MLP neurons of a small language model. Each row is named by its layer, matrix (up: input weights) and neuron, and shows model dimensions 64-159. Each number is 128 + 32 x the weight over its row's rms, rounded and kept within 0 to 255.
After each neuron's rows, "fires on" lists the tokens most often at its 100 highest values on Wikipedia text that the model never trained on.

L4.up823 [ 61 122 129 169 158 145 140 163 130 127 138 107 120 114 198 137  63 140  74 141 140 117 131  92 157 132 163 227  92 169 140 174 112  91  74 106 106 132  89 103  99 111 125 123 196 129 167 125 149 101 100  52 118 133 145  86 141 147 115  93 116 128  76  97  98 114 196 103 117 155 101  81 152  82 107 163 148 134 138 164 104  53 141  77 155  95 165 101 155 121 173  73 142  41  46 170]
fires on: "\n", "\n\n", ".", "\"."

L4.up1342 [135  88 132 113 140 125 141  60 139 143 132 103 165 148 159 129  97 102 167 161  96 111 152 112 128 178 133 159  92 147 162 175 123  95 101  51 155 117 155 135  87 158 159 112 141 154 126 110 162 157 144  90  89 124 121 111 154 134 133 157 131 109  33 111 166  90 140 137 106 126 143 124 124 100 105  73 216 187 185 145 141 153  93  87 116 101  84 131 156 126 148 127 116 121 138 156]
fires on: "\n", "\n\n", "."

L4.up2535 [ 97 173  65 140  98 150 154 116 117 121 206 112 145 101  87 122  78 144 106 165 117  95 188 152 144 146 121 184  86 124  81 113  83 133  96  40 145 128 159 153 145 117 116 101 125  97 149 142 106 129 116 180  76 188 114 117 119 152  80 124 111 169 168 101 127 108 139 144 156 103 162 124 133  77 138 130 138 111 133  87 135 149 116  33 174 197  85 124 150 138 128 113 142 139 110 136]
fires on: ".", "'s", "'", " their", " band's", "’"

L4.up668 [183 152 155 130  80 142 154 170 105 171  73 115 130 162 172  46 112 205 123 128 155 133  82  63 179 155 151 136 169 123 113  81 159 110  79 111 127 138 103 150 139  71 167 115 165 122 157 136 176 100 188 113 126 143 108 123 166  77  99 155 115  84 129  95 105 121  99 111 104 114 135  75 165 135  98 139 115 171 144 121  75 132 111  92 125 130 182  90 117  92 148 100 112 154 158 177]
fires on: ",", " to", "ides"

L4.up1968 [ 85 117 117  98 128  75 111  96 159 119 168 123 117 114 179 141  99 157  76 131 174 126 163 154 160 108 140 103  97 193 176 107 185 139 115 126 102 139 143 143 156 107 160 136  99 164  56 143 115 109 153 108 177 182 137 203  98 169 139 101  99 101 120 113 119 165 156 141 146  76 170  82  74 148 122 136 113  74  91 177  74 112 124 105 158 154 153 138  97 124 144  22 169 134 159 101]
fires on: " |", "\n", ") | ", " |  |  |", ") |", " |  | "

L4.up1103 [144  87 113 105 138 126 125  59 127 135 138 131 113 123 111 165 141 133 128 150 109 117 136  53 161 175 112 222  71 255 186 157 127  87 122  83 122 153 154 137 101 144  91 133 132 124 157  82 194 154 113  87 137 153  87  84 146 168 121 131  80 104  71 161 137 111 131  69  95 101 160  87 173 102 110  83 200 140 115 131 138 141 120  76 130  71 111 175 161  85 128 148 148  79 143 152]
fires on: ".", "\n", "s."

L4.up1572 [182 107 141 127 135 178 167  72  71 142 101 115 115 179 149 112 197 184 136 118 104 144 113 150 168 154 150 165 134 116 150 149  54  93 101  61  33  78 101 120 120 149 144 150 155 100 132 143  98 135  84 131 127 176 164  87 141 155 115  60 118 119 159 124 145 111  79 148 152  63 112 107 172  82 114 115 124 117 121 136 100 127 164 157 127 144  99 148 113 114 191 160 100  82 171  93]
fires on: "0"

L4.up1365 [ 94 166  57 123  90 155 187 125  92 132 140 135 114  95  91  61  93 188 153 140 162  93  91 113 184  87 165 148 147 107 143 131 141 123 165 145 149 161 147  82 107 143 117 138 117 128 127 182 136 134 120 138 123 152 136 187 191 114  77 145  99 133 147 115 116  90 132  87 101 102 128 123 148  66  91  81 131 134 122 152  92 138 116 129 128 130 158 172 187  81 137 127 162 159 159 138]
fires on: ", ", " it", " ", " or", ",", " March "

L4.up2212 [146 138 104  91 117 133 135 135  66 190 159 129 175 167 142 149 187 216 189 177 182 146 108 144 117 110 100 113 149 120 147  86 151 145 114 134  93 142 159 137 146 118 144 175 160  91  97 144 114 132  99 125 160 147 140 113 144 142 118 142 143 150 128 100 130 149 112 143 125 125  96 128 112 164 131  93 105 139  91 145 153  66 141 133 132 160 123 103 161 160 121 103 128 188 138 148]
fires on: "–", " | "

L4.up1085 [147  92 108 132 135 130 150  71 134 132 134 123 107 132 144 134 145  99 138 130 120 123 141  71 153 148 121 185  72 255 181 182 140  97 135  58 127 158 141 157  75 146 115 140 116 140 159  94 178 139 117 106 121 143  82 114 132 187 125 111 119  99  75 150 133  89 135  80 110 134 131  84 136 107  91  70 212 149 119 148 144 134 105 113 133  78 125 157 159  87 129 155 128  81 109 118]
fires on: "\n", "\n\n"

L4.up125 [124 121 132 120 160 108  52  87 144 119 145 136 118 122 163 176  82 143 134  92  78 120 168 139 148  92 153 170 105 155 152 142 128 187 123 118  95 190 124  95 149 156 182 119 162 123 105 125 118 145 176  66 125 118 116  93 180 203 122  56  98 130 124 109 134 150 163  97 106 116 153 124 111  94  82 110 145 137 121 145 120 119 126  80 130 116 112  81 136 134 162  84 144  57 186  80]
fires on: "\n", ".", "\n\n"

L4.up2427 [107 189 125 105  80 121 163 146 106  95 160 128 104 107  68 111  60 150 154  98 135  91 175 156  63 135 130 130 114 147  95 122 166 139 153 118 150 152 142 132 158 157  79  88 153 122 158 126 123 136 119 132 115 198 134 159 117 112 115  87 178 122 115 181 154 115 157 140 132 154 159 161  75 115 155 114 167 144 160 126 157 102  89  90 127 183  79 102 153 155 153  69 122  88 125 115]
fires on: "'s", "'", "ov", "ville", "s", "in"

L4.up831 [149  98 130  97 116 150 126  93 129 150 177 156 126 179 120 134 108 134 194 208 120 149 148 151 191 154 143 106 172 144 125 138 172 129 154 113  85 146 130 157 131 143 106 171  73 119 167 118 113 122 167  86 147  72 109 215 135 142 146 168 146 138  37 144 141  81 138 100 133 132  77 176 108 161 129  99 106 180 141 152  99 156 155 135 120 191 121 149 131 126 129 144 109 169 133 111]
fires on: "–", "-", "uki", "im", " –"